From a checkpoint of a small transformer trained on Wikipedia: 315M tokens.
MLP neurons of a small language model. Each row is named by its layer, matrix (up: input weights) and neuron, and shows model dimensions 240-367. Each number is 50 + 15 x the weight over its row's rms, rounded and kept within 0 to 99.
Before each neuron's rows, "fires on" lists the tokens most often at its 100 highest values on Wikipedia text that the model never trained on.

fires on: "c", "t", "-", "tur", "or", "te"
L3.up585:52 36 63 33 50 60 53 55 53 89 82 26 40 41 55 33 58 35 37 63 20 26 62 44 52 79 41 26 65 38 25 47 41 44 44 46 70 65 46 28 52 58 63 64 47 43 79 52 31 49 55 57 53 38 62 63 68 85 40 57 38 47 49 47 41 21 65 52 56 30 62 43 60 67 49 38 56 39 55 60 41 60 55 50 64 67 78 52 42 55 47 66 15 54 41 72 67 35 56 48 25 30 27 23 43 27 69 46 51 65 57 54 56 34 55 39 44 79 34 37 30 60 72 68 44 44 64 54

fires on: ".", "t", "s", " |", " that"
L3.up566:46 63 75 78 62 22 58 69 69 43 41 67 35 54 41 48 54 47 29 27 66 56 31 41 82 34 46 30 76 63 59 71 23 60 50 49 80 52 53 40 49 25 48 34 70 56 71 67 31 49 35 57 56 44 33 20 51 44 17 59 42 55 45 44 42 47 48 85 43 33 60 43 46 32 85 44 33 47 61 46 37 51 87 49 53 53 62 72 35 18 40 53 43 53 48 57 31 46 20 60 57 55 40 60 51 50 38 27 49 34 43 45 27 38 32 69 65 49 38 43 18 52 60 49 50 19 50 17

fires on: "-", " ", " \"", " they", " he", " who"
L8.up224:67 26 55 67 77 53 62 59 37 63 42 65 31 34 73 38 33 53 30 54 29 39 55 54 28 64 26 47 43 40 33 57 41 47 58 74 40 76 60 38 66 27 43 57 57 38 57 48 35 66 57 43 40 28 53 58 66 72 40 47 26 56 74 56 48 38 29 31 75 63 41 93 45 65 15 70 84 17 20 56 61 30 60 43 54 41 39 35 50 63 48 52 60 88 40 71 37 48 46 37 34 29 27 57 37 50 79 57 67 32 81 62 51 54 37 57 34 70 46 68 57 37 51 24 30 78 57 47

fires on: " the", "ing", "-", " early", "d", "'"
L3.up22:30 49 25 57 33 56 44 58 44 52 46 29 35 33 34 38 47 37 39 55 47 28 52 39 41 45 88 44 57 24 59 68 25 76 56 48 34 72 18 71 50 42 67 23 33 46 66 49 62 39 46 51 40 58 61 39 65 63 34 43 16 55 43 41 63 43 74 58 54 57 41 49 22 65 58 18 36 92 61 42 55 08 31 19 49 74 30 54 55 21 16 60 51 48 40 43 43 42 60 81 41 62 69 51 54 22 46 58 69 65 53 48 32 70 52 24 44 34 42 44 49 40 36 43 71 56 61 50

fires on: " |", "|", " Vi", "^{"
L2.up338:46 44 15 83 64 40 43 48 49 44 63 48 36 46 73 56 62 32 57 64 41 54 45 21 54 62 47 40 52 46 34 63 56 68 25 50 50 59 41 47 32 57 39 56 67 00 60 63 71 50 61 51 45 52 54 67 54 36 47 30 46 58 60 29 69 49 39 76 83 51 52 64 49 44 41 67 59 35 39 34 40 58 53 53 60 47 47 65 47 48 59 23 66 50 71 44 48 17 42 48 51 67 32 43 37 50 62 85 60 69 77 53 59 39 49 56 56 66 58 78 71 44 47 62 58 47 58 75

fires on: "s", " S", "."
L2.up73:32 37 37 65 53 31 66 67 43 61 51 51 45 44 30 48 43 48 30 57 49 80 78 48 44 55 40 44 73 44 48 35 52 71 67 56 79 72 17 50 47 66 60 51 60 40 52 50 46 68 44 34 43 28 47 59 41 60 47 41 45 55 74 24 46 24 82 69 57 46 75 14 62 29 68 55 48 47 54 40 56 29 61 66 41 18 47 62 47 47 10 59 41 66 41 55 33 17 47 71 63 50 42 17 68 65 78 15 63 52 54 78 24 66 43 22 19 81 41 66 40 62 37 71 45 47 45 61

fires on: "\n", " of", " and", ","
L3.up656:65 41 41 56 47 10 52 68 47 33 55 70 66 39 55 36 65 30 40 53 73 36 23 59 55 59 41 36 47 68 67 41 36 52 51 59 56 29 57 40 60 46 29 40 31 53 60 40 44 52 41 49 51 42 35 65 54 28 57 47 42 24 39 24 53 66 47 53 58 53 79 44 44 53 25 45 55 50 46 59 42 35 45 47 28 27 40 07 55 55 77 60 36 56 46 60 64 20 93 64 45 48 75 48 46 72 43 54 62 48 31 38 44 45 55 28 45 58 53 50 34 58 37 66 60 32 79 50

fires on: "\n", "ly", "d", "t", "ing", "est"
L3.up138:64 44 51 69 54 56 47 36 11 53 67 39 40 29 38 47 41 37 84 60 61 60 46 45 74 40 78 41 26 68 48 47 38 47 42 25 64 36 56 55 59 53 62 18 49 34 52 50 66 57 34 45 52 38 70 49 34 55 55 47 47 54 66 37 76 50 67 35 89 23 48 45 62 78 38 53 49 81 69 76 39 83 52 60 35 46 32 46 31 38 61 62 48 54 34 35 40 52 48 58 29 66 51 62 58 56 59 84 54 53 35 64 20 30 40 60 80 62 66 56 30 55 82 19 59 22 58 65

fires on: "s", " |", "ed"
L3.up613:53 47 58 56 54 60 56 62 82 24 51 66 29 67 41 41 66 36 37 54 86 62 76 43 45 38 43 23 80 44 74 50 36 23 30 66 68 48 36 82 69 47 47 43 31 54 60 71 82 36 78 29 56 63 54 37 70 45 51 48 53 76 46 21 62 63 60 50 63 54 46 25 45 31 45 16 41 54 47 30 49 53 38 51 52 44 52 69 50 51 68 69 47 35 56 28 20 54 39 51 37 64 36 60 49 54 28 43 68 24 27 40 35 46 64 66 55 38 37 33 33 36 38 29 38 58 76 60

fires on: " W", " was", " is", "R", "S", " "
L8.up190:77 63 80 52 32 49 46 60 76 38 29 52 39 61 30 69 52 51 47 99 42 56 50 25 64 18 54 61 32 52 61 40 38 71 52 59 38 37 46 44 61 35 44 41 61 46 12 60 31 59 39 28 50 33 42 69 71 62 39 28 79 64 61 32 30 52 51 49 59 55 50 51 27 28 68 43 14 34 74 62 49 29 75 31 61 26 63 61 67 43 30 30 45 51 44 56 46 62 65 69 47 43 44 44 83 60 55 26 58 67 50 54 34 48 44 41 06 73 40 67 19 25 45 76 48 42 51 45

fires on: "'", "s", "e", "ly", "re", "t"
L2.up215:53 60 51 40 55 69 37 40 25 28 70 38 54 63 29 56 41 59 62 54 39 56 38 54 64 55 41 67 42 67 38 41 27 51 49 54 71 57 65 65 42 59 49 28 36 38 83 48 36 52 28 86 45 48 51 61 75 43 51 35 52 42 32 67 64 44 52 50 85 37 48 44 42 43 27 43 40 50 19 60 27 73 41 44 39 55 29 27 48 47 85 60 54 47 44 67 66 42 30 60 42 72 56 66 49 55 63 54 68 59 50 65 49 66 36 58 42 52 68 55 52 51 41 52 62 20 54 47

fires on: "-", ",", "–", " of", "c", "it"
L5.up239:77 00 46 55 43 43 50 51 37 63 48 47 51 58 70 47 43 76 38 53 58 46 48 86 38 59 42 23 79 70 52 52 39 55 41 61 35 35 32 63 65 58 52 36 26 49 57 40 52 61 67 64 29 37 55 51 86 93 35 61 41 29 74 44 53 56 76 42 57 08 82 48 70 45 47 31 41 62 75 25 46 66 26 39 41 54 65 35 64 60 84 43 40 53 45 59 65 64 39 77 61 30 65 41 50 67 34 49 41 72 67 61 35 28 21 34 28 57 50 41 52 64 57 54 50 50 73 49

fires on: "\n", " =", " Re"
L2.up271:37 28 42 38 34 83 66 58 83 34 59 51 16 85 53 27 26 30 42 32 33 75 56 29 54 66 44 50 61 39 60 43 70 58 61 60 63 48 66 88 60 54 75 64 43 43 47 50 19 30 37 38 31 40 37 41 57 51 87 32 77 66 69 31 14 43 42 57 56 67 58 46 67 67 72 46 41 58 19 61 27 60 68 34 62 67 20 41 43 23 69 57 21 83 46 38 60 30 67 58 53 75 50 37 44 61 61 53 39 64 81 36 62 28 63 47 61 78 45 56 59 61 49 40 37 35 72 68

fires on: "s", " of", " S", "S", " A"
L5.up259:35 35 68 53 73 44 55 75 55 53 52 82 31 57 47 71 34 48 62 62 43 53 30 55 28 51 55 48 71 55 54 22 68 51 47 23 65 80 46 39 59 58 64 37 63 62 53 33 35 42 59 49 34 29 67 58 45 51 75 72 54 26 55 37 24 56 59 65 54 38 65 46 31 37 45 69 44 63 62 48 67 25 54 43 61 25 46 48 46 31 24 77 18 21 53 43 26 46 52 24 57 54 50 58 41 54 44 68 57 60 50 71 36 50 61 41 54 65 33 26 64 55 39 54 76 61 30 65

fires on: ".", "%", "0", ","
L8.up621:45 52 67 71 50 47 61 57 39 52 34 38 43 56 48 50 29 65 64 59 38 76 56 46 19 39 64 36 44 54 82 31 43 42 56 33 69 58 65 55 50 58 56 51 34 94 35 71 48 73 45 54 48 47 55 66 59 74 71 42 46 53 61 62 67 59 42 49 51 58 42 61 48 60 22 55 56 57 50 25 46 39 49 79 52 48 42 45 54 41 08 63 23 35 51 88 59 36 10 46 50 37 59 69 37 51 58 56 35 47 46 76 80 18 32 42 67 77 44 55 50 47 39 67 37 39 39 66

fires on: " "
L8.up97:41 40 81 78 42 54 36 85 74 56 25 64 57 45 40 68 58 58 54 85 18 44 57 37 44 47 63 59 61 58 52 45 54 58 37 55 53 24 41 54 46 31 55 50 40 65 56 74 54 59 37 48 48 55 65 59 06 41 64 38 42 52 49 38 47 30 62 35 62 64 69 51 63 69 83 56 38 52 55 51 40 14 47 38 48 51 55 81 74 53 38 86 35 36 50 70 15 26 36 59 41 36 58 59 48 41 54 13 70 70 77 31 43 57 49 34 00 37 62 64 54 50 54 54 55 21 66 52

fires on: " and", "n", "ing", "'", " /"
L3.up686:48 58 29 76 59 60 41 64 62 62 78 68 79 70 50 47 90 25 30 32 29 55 57 43 38 73 52 50 43 47 45 80 41 22 62 58 40 68 30 69 57 72 52 31 44 33 77 61 49 66 62 68 39 16 42 36 60 57 24 56 53 68 52 33 52 31 66 50 23 67 46 26 45 40 52 00 51 55 42 48 25 61 49 54 63 68 47 67 55 33 76 52 36 42 53 39 69 58 63 75 59 69 40 59 39 58 47 43 69 73 27 18 50 70 21 22 61 40 63 35 53 52 62 39 60 54 71 47

fires on: "s", "'"
L3.up152:24 35 51 44 41 50 53 21 61 28 48 84 47 32 38 47 73 30 43 65 54 27 43 38 73 46 30 45 33 48 47 56 71 67 37 39 57 50 83 50 54 50 41 62 48 52 41 63 57 34 42 39 54 39 54 65 90 35 26 52 49 41 50 52 67 43 54 58 57 74 29 57 58 55 04 26 21 41 35 53 49 60 58 56 57 51 49 51 68 58 72 34 83 67 35 18 70 61 54 53 53 44 56 69 50 35 39 33 62 56 47 67 80 80 71 64 54 29 93 47 56 62 35 81 42 46 34 89

fires on: "1", " \"", "\n", "'", " "
L8.up258:29 51 32 85 56 59 66 72 64 34 52 80 62 26 45 68 42 29 28 47 44 81 51 70 50 63 23 49 46 34 38 70 70 42 46 58 33 43 68 33 32 48 47 48 41 19 40 47 57 67 27 73 60 24 39 65 69 35 50 44 22 61 52 47 68 39 48 44 40 70 42 52 36 40 30 60 56 53 34 39 56 20 56 58 31 35 43 58 41 57 32 70 43 56 52 48 36 35 60 43 36 32 27 47 61 18 60 65 62 49 54 34 41 58 72 35 59 18 29 68 41 63 43 85 48 80 62 46

fires on: "'", " p", ":", " ", "-", "cu"
L5.up506:19 29 58 78 43 58 62 81 38 57 67 57 52 57 40 13 48 52 28 41 52 30 49 44 39 63 23 41 44 45 90 51 72 47 29 61 39 72 51 54 41 56 58 38 49 37 53 60 54 37 57 44 42 50 56 37 46 54 31 46 56 45 59 24 68 32 44 65 83 56 29 60 31 54 46 48 47 41 54 78 60 69 48 22 94 71 77 45 32 60 54 57 50 45 84 54 53 36 45 35 64 57 39 54 60 61 54 31 54 57 36 53 56 62 80 33 54 72 26 58 55 33 42 43 50 58 61 43

fires on: " "
L8.up654:49 52 99 38 46 44 37 49 34 48 35 64 44 26 44 64 51 52 46 63 28 58 66 74 60 91 59 69 30 20 60 44 47 47 52 37 39 68 44 49 35 41 55 64 70 39 43 41 59 43 58 66 54 67 54 95 51 66 63 43 74 28 53 14 51 53 67 33 20 30 47 70 35 84 67 30 23 67 53 33 67 23 36 49 60 28 34 62 49 77 51 76 48 41 31 49 14 46 34 23 54 46 51 37 47 39 41 55 76 65 58 34 63 60 77 40 53 45 62 45 68 35 39 53 47 74 39 34

fires on: ")", "DP", "\"", "W"
L3.up555:63 26 18 58 42 70 57 35 54 76 40 53 38 34 40 50 54 63 51 65 49 61 68 55 52 71 56 51 27 46 44 29 62 53 40 58 73 31 52 46 57 54 43 52 31 30 53 55 14 42 43 48 32 17 39 74 70 56 62 44 28 34 71 25 60 44 84 65 81 67 92 49 50 41 40 70 28 55 34 51 49 57 48 67 68 47 47 49 65 29 71 75 25 37 27 34 60 39 72 54 41 81 62 51 53 84 50 56 23 52 67 80 22 75 31 48 23 57 56 63 72 71 47 48 51 37 27 35

fires on: "%", ".", " ", " layer", ",", "E"
L2.up523:31 64 57 50 45 50 87 47 48 56 29 55 25 57 40 44 56 61 82 68 76 57 40 41 30 40 46 61 52 67 75 31 36 17 39 59 89 40 53 71 43 65 55 40 31 67 52 65 55 54 64 49 36 46 67 44 45 46 27 66 76 48 53 32 39 38 38 74 62 42 74 25 51 33 43 67 58 46 58 72 28 33 39 64 34 75 67 36 67 29 57 29 69 27 19 58 60 35 48 40 85 41 51 74 42 55 06 44 54 67 50 53 63 28 33 31 40 41 60 45 57 51 75 66 32 46 51 38

fires on: " "
L8.up346:56 75 88 50 51 16 42 60 47 61 44 67 58 71 27 37 52 41 06 59 65 46 69 55 56 59 43 48 53 30 26 61 46 38 62 58 63 59 40 57 87 47 45 43 54 33 70 68 56 36 53 34 55 40 61 41 54 50 52 54 33 53 52 17 60 70 64 35 34 48 47 80 41 68 29 38 38 66 36 51 50 39 42 24 58 68 58 67 48 54 52 87 59 63 24 70 55 33 30 42 44 54 63 16 51 17 51 19 68 20 57 41 22 45 61 33 33 16 38 44 47 70 69 46 60 58 51 36

fires on: "s", " |", "n", "es", "men"
L2.up658:33 31 50 69 50 62 66 70 74 54 37 20 44 60 33 49 63 53 34 53 31 49 67 44 66 19 37 41 41 45 60 37 21 39 62 73 63 70 61 71 64 63 51 71 52 30 45 46 72 63 47 40 56 49 27 65 83 56 39 56 66 46 39 59 11 38 30 58 53 60 53 32 42 44 34 58 46 62 55 50 28 54 47 23 39 78 51 63 40 49 26 52 68 41 53 22 56 62 55 62 39 42 52 48 42 19 32 38 23 44 47 59 57 63 52 44 48 54 62 68 29 50 44 62 64 18 74 45

fires on: " ", " p", " (", "p"
L8.up741:51 55 94 44 19 37 48 42 25 51 53 85 29 82 27 38 65 29 25 60 54 61 54 28 53 53 38 53 52 28 43 72 37 52 48 47 59 50 62 23 60 39 56 70 31 48 52 69 52 38 36 48 71 66 51 44 52 73 39 70 50 77 83 41 34 32 30 48 73 16 43 48 34 60 62 32 43 03 40 32 48 66 42 63 87 60 79 48 47 49 53 53 54 51 71 55 66 70 22 33 38 36 28 53 40 36 56 50 47 44 66 56 50 60 64 41 54 46 57 71 58 55 48 27 67 15 29 58

fires on: "-", "===", " \"", " |", ":"
L8.up367:25 25 67 53 84 35 71 49 50 25 42 44 67 51 52 73 28 71 43 53 77 44 61 40 54 76 44 42 36 63 49 32 28 53 74 55 62 34 43 30 47 27 40 43 62 54 57 45 44 44 28 30 42 84 42 21 49 54 66 60 41 41 36 39 35 62 55 81 41 44 75 54 40 50 54 63 34 81 43 11 86 49 22 56 39 43 44 43 43 54 66 53 59 57 45 54 38 38 39 62 40 53 52 42 50 35 61 34 37 51 51 63 50 54 19 43 49 72 24 44 50 60 59 59 37 39 17 55

fires on: "0", "'", " ", " ("
L8.up765:22 45 58 86 27 45 38 58 33 60 52 37 57 33 40 40 69 59 32 66 54 62 25 41 67 28 70 59 40 60 62 49 44 30 41 62 54 59 33 57 46 54 43 63 43 43 53 64 66 21 38 47 54 40 35 64 53 82 43 71 53 44 35 42 20 21 14 36 56 28 45 51 36 52 67 20 48 32 66 64 37 45 45 48 32 51 60 30 46 38 37 34 32 52 56 72 36 36 66 60 39 11 56 56 78 57 55 49 58 45 67 55 54 54 51 53 40 36 66 69 70 21 70 47 65 42 55 56

fires on: "N", "g", "il", "na", "is", "bil"
L2.up49:38 60 42 43 45 40 33 70 61 50 92 61 36 32 53 67 42 46 27 40 26 49 49 38 56 11 62 47 38 57 65 61 60 49 67 77 68 53 19 47 28 22 51 49 49 41 46 34 23 52 49 47 74 56 60 30 45 59 60 72 52 57 76 66 54 49 46 53 49 67 25 49 67 57 55 55 35 62 67 29 57 63 44 54 49 16 60 33 50 48 55 76 59 41 44 40 64 34 44 54 69 33 31 52 35 57 15 35 40 69 36 37 27 33 40 55 45 51 33 83 47 33 49 71 49 34 47 48

fires on: " |", " of", "ify", "ed"
L5.up112:32 58 51 63 71 46 50 66 50 39 52 60 25 46 41 30 39 49 64 57 38 29 32 58 46 44 31 53 41 47 42 63 29 44 51 26 47 56 52 22 82 83 53 34 58 45 13 67 57 44 25 49 43 42 64 59 33 40 28 49 35 26 49 62 70 32 73 54 51 55 45 32 56 48 51 66 42 57 56 40 66 52 48 37 56 62 61 54 69 43 52 42 48 50 63 62 47 86 18 55 48 30 64 42 59 58 40 51 56 58 49 54 48 71 55 46 37 85 47 47 47 59 53 67 27 56 67 63

fires on: "s", " that", " has", "'", " in", " had"
L5.up720:34 46 64 33 19 45 58 39 65 35 37 56 61 43 60 36 64 45 41 40 57 29 60 49 44 60 49 52 58 37 62 84 63 58 77 27 33 43 54 71 66 67 48 78 48 32 30 40 62 37 62 37 29 62 41 58 73 36 61 47 43 56 51 46 45 37 34 29 78 63 37 65 39 43 44 66 63 41 63 69 90 28 52 48 57 36 50 50 47 49 53 41 55 36 47 34 46 64 34 54 51 24 54 32 78 62 11 42 99 32 28 55 33 61 54 41 47 61 65 54 58 27 53 56 30 34 51 47

fires on: " |", "-", " of", " in"
L8.up581:15 52 84 56 76 24 55 57 55 54 66 44 56 43 62 77 32 34 34 56 50 58 52 14 40 41 54 67 15 64 70 46 55 60 47 38 88 82 76 37 46 48 54 38 55 57 52 49 42 52 58 56 66 44 60 67 46 47 58 60 49 51 52 58 65 42 30 49 32 29 48 60 64 37 39 28 50 58 59 61 71 49 35 60 26 48 53 47 44 57 48 75 28 62 67 51 66 63 50 45 22 69 42 40 39 41 45 32 30 44 51 32 59 30 65 35 61 26 57 45 53 79 55 63 48 55 52 38

fires on: " when", " if", " while", ",", " though", "in"
L2.up264:54 51 19 49 55 47 28 61 48 38 51 56 60 61 44 60 47 31 25 61 36 37 31 32 67 49 36 61 53 37 31 56 54 58 23 66 88 40 64 65 50 29 79 48 28 37 51 69 51 45 51 47 65 44 58 46 00 74 88 54 40 48 58 54 42 55 39 50 41 27 56 66 18 74 45 56 41 51 49 49 58 54 49 70 37 34 33 54 45 57 30 70 35 56 54 71 40 39 38 49 33 64 67 53 44 46 37 39 42 49 33 61 73 74 50 68 74 55 42 58 42 50 65 40 47 63 44 65

fires on: "f", "1", "ed", "-", "0", "F"
L5.up401:67 72 51 48 47 53 56 61 60 50 45 52 47 56 72 41 39 48 53 58 68 48 53 71 47 62 43 72 42 33 74 48 45 27 24 64 55 44 51 44 39 66 53 43 71 53 62 50 61 53 66 62 60 42 48 47 54 54 61 42 39 46 77 79 51 51 23 17 56 34 69 74 26 62 46 57 46 34 44 56 64 26 43 56 49 54 46 39 86 73 21 40 61 79 52 45 39 34 53 57 35 74 39 50 43 43 74 46 57 41 45 45 44 65 60 28 53 54 81 55 58 61 42 57 47 56 35 50

fires on: "s", "n", "a", "er", "or", "e"
L3.up282:52 28 53 45 53 12 43 56 42 76 33 41 40 36 50 44 44 70 43 67 46 78 27 55 33 53 44 48 60 16 44 22 42 45 43 61 65 51 38 53 65 48 64 26 47 64 32 23 24 54 44 45 35 57 42 28 47 37 36 68 54 44 48 49 23 53 39 34 51 55 33 57 29 59 34 53 34 49 61 51 38 55 43 47 59 55 66 58 43 36 02 57 38 45 74 33 69 91 45 53 50 50 57 53 58 38 58 50 52 57 47 53 55 36 63 40 70 60 63 79 50 45 39 65 66 61 63 61

fires on: "\n", "'", "hi"
L2.up519:43 60 28 37 34 61 51 46 31 27 79 83 31 31 75 42 49 31 19 56 58 73 40 26 60 36 74 16 40 33 10 49 61 58 45 77 62 27 63 47 50 51 55 32 40 43 47 62 53 35 16 66 54 32 70 51 71 11 56 42 49 55 55 34 35 48 68 40 44 55 48 61 41 66 38 47 60 56 57 54 37 67 29 45 58 47 49 87 75 23 54 44 50 82 52 51 67 46 61 55 54 56 77 29 78 35 16 52 63 62 66 31 30 29 56 35 53 68 43 58 83 54 57 70 50 57 69 51

fires on: "'", " with"
L2.up370:35 46 40 60 43 72 62 53 84 90 67 60 65 51 46 57 59 71 52 67 45 24 18 56 52 57 22 45 39 19 52 33 59 66 59 52 35 70 85 48 54 70 72 41 52 42 39 53 45 20 48 62 47 46 27 71 35 52 54 65 42 58 28 24 42 36 62 60 52 54 76 32 22 44 39 45 64 70 38 40 51 88 63 52 57 33 39 54 42 30 33 76 47 53 44 69 28 59 47 53 79 57 43 70 70 49 54 43 55 31 27 58 69 63 59 59 35 61 51 41 32 16 13 51 55 72 50 36

fires on: " also", " well", ",", "in", "un"
L2.up358:62 69 37 39 47 59 39 53 36 55 56 32 39 62 51 38 23 30 36 59 57 29 33 28 68 39 46 54 23 25 31 42 53 57 62 73 30 52 64 53 08 26 62 53 21 56 52 58 65 55 64 35 56 32 10 42 51 51 72 56 61 67 71 54 49 45 47 37 37 58 39 64 45 47 42 51 37 71 66 69 19 67 60 72 47 45 60 33 45 44 59 60 45 25 49 52 44 23 27 60 61 44 63 70 59 49 52 44 38 52 54 58 75 64 63 52 49 57 53 82 87 42 44 38 39 51 99 42

fires on: " \"", "'", "\"", "ci", "ve", " co"
L5.up648:56 55 43 62 80 70 44 40 44 46 32 92 65 33 48 55 76 48 48 42 51 50 64 52 36 51 40 79 73 46 40 42 29 72 61 27 48 64 38 50 14 35 37 28 61 20 69 45 70 44 54 53 55 20 41 71 62 46 67 34 40 31 55 32 54 43 45 21 48 67 37 45 39 46 42 43 55 27 44 67 46 55 68 31 56 48 65 63 42 75 69 52 52 54 48 42 63 69 36 39 80 62 45 56 69 12 52 56 51 56 66 31 59 76 37 73 34 49 37 47 53 21 64 57 42 73 63 40

fires on: " ", "ul", " than", ":", "\n", " ("
L5.up527:45 35 58 53 22 61 42 52 23 43 58 75 46 35 53 46 43 36 42 52 16 54 77 61 27 50 38 54 23 48 61 74 70 29 46 52 70 54 75 49 45 40 35 44 62 51 47 65 13 62 50 49 85 52 59 55 27 47 62 53 62 33 49 39 49 73 65 30 35 43 14 59 43 77 52 49 30 40 52 50 25 66 53 34 48 63 44 39 65 66 71 37 62 38 31 40 61 35 46 59 31 81 48 39 23 40 44 45 37 15 28 26 36 53 70 52 71 33 43 74 72 37 19 39 55 57 56 39

fires on: " ", "-", " Mass", " ("
L8.up658:35 46 37 73 45 39 62 53 62 44 39 50 45 45 38 47 26 71 77 86 44 63 68 31 36 78 80 79 53 55 53 62 54 46 36 24 38 30 86 42 45 73 64 32 47 58 54 82 16 39 42 73 45 62 52 44 43 52 61 35 24 52 36 34 61 37 28 49 47 28 47 48 46 39 76 80 71 76 54 70 48 51 40 30 55 31 60 57 60 44 40 66 67 47 67 30 39 41 31 44 30 32 36 42 50 60 42 63 73 57 42 60 21 59 48 40 52 53 60 42 52 43 45 63 48 41 42 53

fires on: "re", "um", "-", "n", "se"
L5.up232:67 73 75 49 50 43 59 47 45 49 46 56 54 57 45 42 29 45 47 43 51 46 79 45 48 49 66 47 41 43 80 85 73 74 50 58 57 37 61 38 36 58 45 54 54 44 76 31 53 34 59 67 41 65 56 65 46 42 36 48 38 27 40 84 59 54 28 57 28 43 28 64 67 55 59 71 40 28 66 54 49 60 36 12 54 52 49 76 67 30 38 59 56 50 65 57 53 55 47 32 25 62 53 74 54 57 38 46 52 80 45 48 58 40 65 20 46 39 72 39 45 62 53 62 78 69 56 74

fires on: " U", " of", " |", "ian", " by", " Representatives"
L3.up578:19 74 38 50 78 45 60 49 42 31 44 27 36 40 66 55 51 33 55 56 29 59 54 47 42 38 54 59 60 68 67 50 25 54 69 50 60 51 56 42 24 65 47 37 61 63 62 59 56 14 64 32 54 64 38 63 56 47 40 55 44 21 30 43 66 40 62 80 72 68 84 66 64 35 46 71 50 65 69 60 66 41 43 53 46 44 53 51 65 48 40 63 22 62 84 30 66 67 44 42 45 40 45 37 45 71 53 34 63 44 46 52 43 62 67 30 13 52 43 55 72 36 37 60 38 65 34 57

fires on: ":", "'", ",", "–"
L2.up39:60 29 32 36 59 59 37 29 57 58 28 48 49 57 49 34 44 53 22 41 53 65 59 69 32 55 28 75 48 45 45 55 41 51 36 46 65 24 45 48 38 45 43 70 22 85 45 60 28 13 48 65 65 51 53 51 56 45 43 52 64 72 57 57 67 49 68 45 68 27 43 33 63 21 38 39 20 53 41 34 54 64 68 50 55 28 33 40 67 50 53 36 52 39 22 63 51 59 64 69 60 69 52 72 10 57 53 38 23 63 54 63 44 44 53 40 25 53 50 42 28 72 67 85 52 39 50 49

fires on: ".", ";", ":", "s", "-"
L8.up374:24 42 46 79 78 47 67 59 47 26 59 58 69 71 76 35 42 44 61 36 50 56 61 40 42 32 63 52 29 51 43 57 34 83 63 59 55 35 25 37 76 81 36 68 69 65 31 42 49 70 79 73 58 53 59 43 22 42 50 75 25 37 48 45 23 57 58 48 39 55 56 37 80 57 60 58 59 49 55 55 50 43 40 42 43 35 47 31 40 60 54 69 55 62 55 25 52 99 60 64 55 60 59 27 42 25 61 59 58 56 64 76 48 36 34 53 51 46 21 69 57 61 69 43 50 26 50 32

fires on: " "
L2.up732:43 69 51 44 58 45 36 35 67 53 50 49 47 46 40 52 66 52 41 41 57 52 50 43 72 59 53 46 44 51 68 40 44 64 59 49 42 50 41 68 34 56 58 61 74 48 60 50 45 45 54 43 69 53 33 50 45 75 74 64 36 48 83 42 35 73 43 65 44 46 39 52 23 80 44 63 44 56 86 41 70 54 32 17 61 39 23 72 61 37 40 65 37 57 37 60 35 57 17 71 48 53 56 49 50 67 75 35 50 53 43 60 39 16 93 50 57 29 92 62 59 59 44 30 59 59 65 40

fires on: "cre", "don", " find", " park", "Meanwhile"
L3.up322:30 47 47 60 52 25 43 48 40 70 68 62 26 57 46 74 62 39 45 36 53 27 55 56 56 60 57 41 28 62 57 66 61 28 58 88 37 24 71 51 67 38 62 52 65 40 47 35 55 64 45 82 40 65 46 49 65 47 50 45 54 54 68 52 71 38 46 53 67 46 47 75 48 53 10 55 40 50 71 65 63 69 58 53 55 50 55 46 49 54 55 49 56 57 58 48 63 46 51 40 58 71 55 43 65 96 29 60 41 46 60 59 46 68 68 65 58 56 51 62 45 64 53 47 72 58 62 66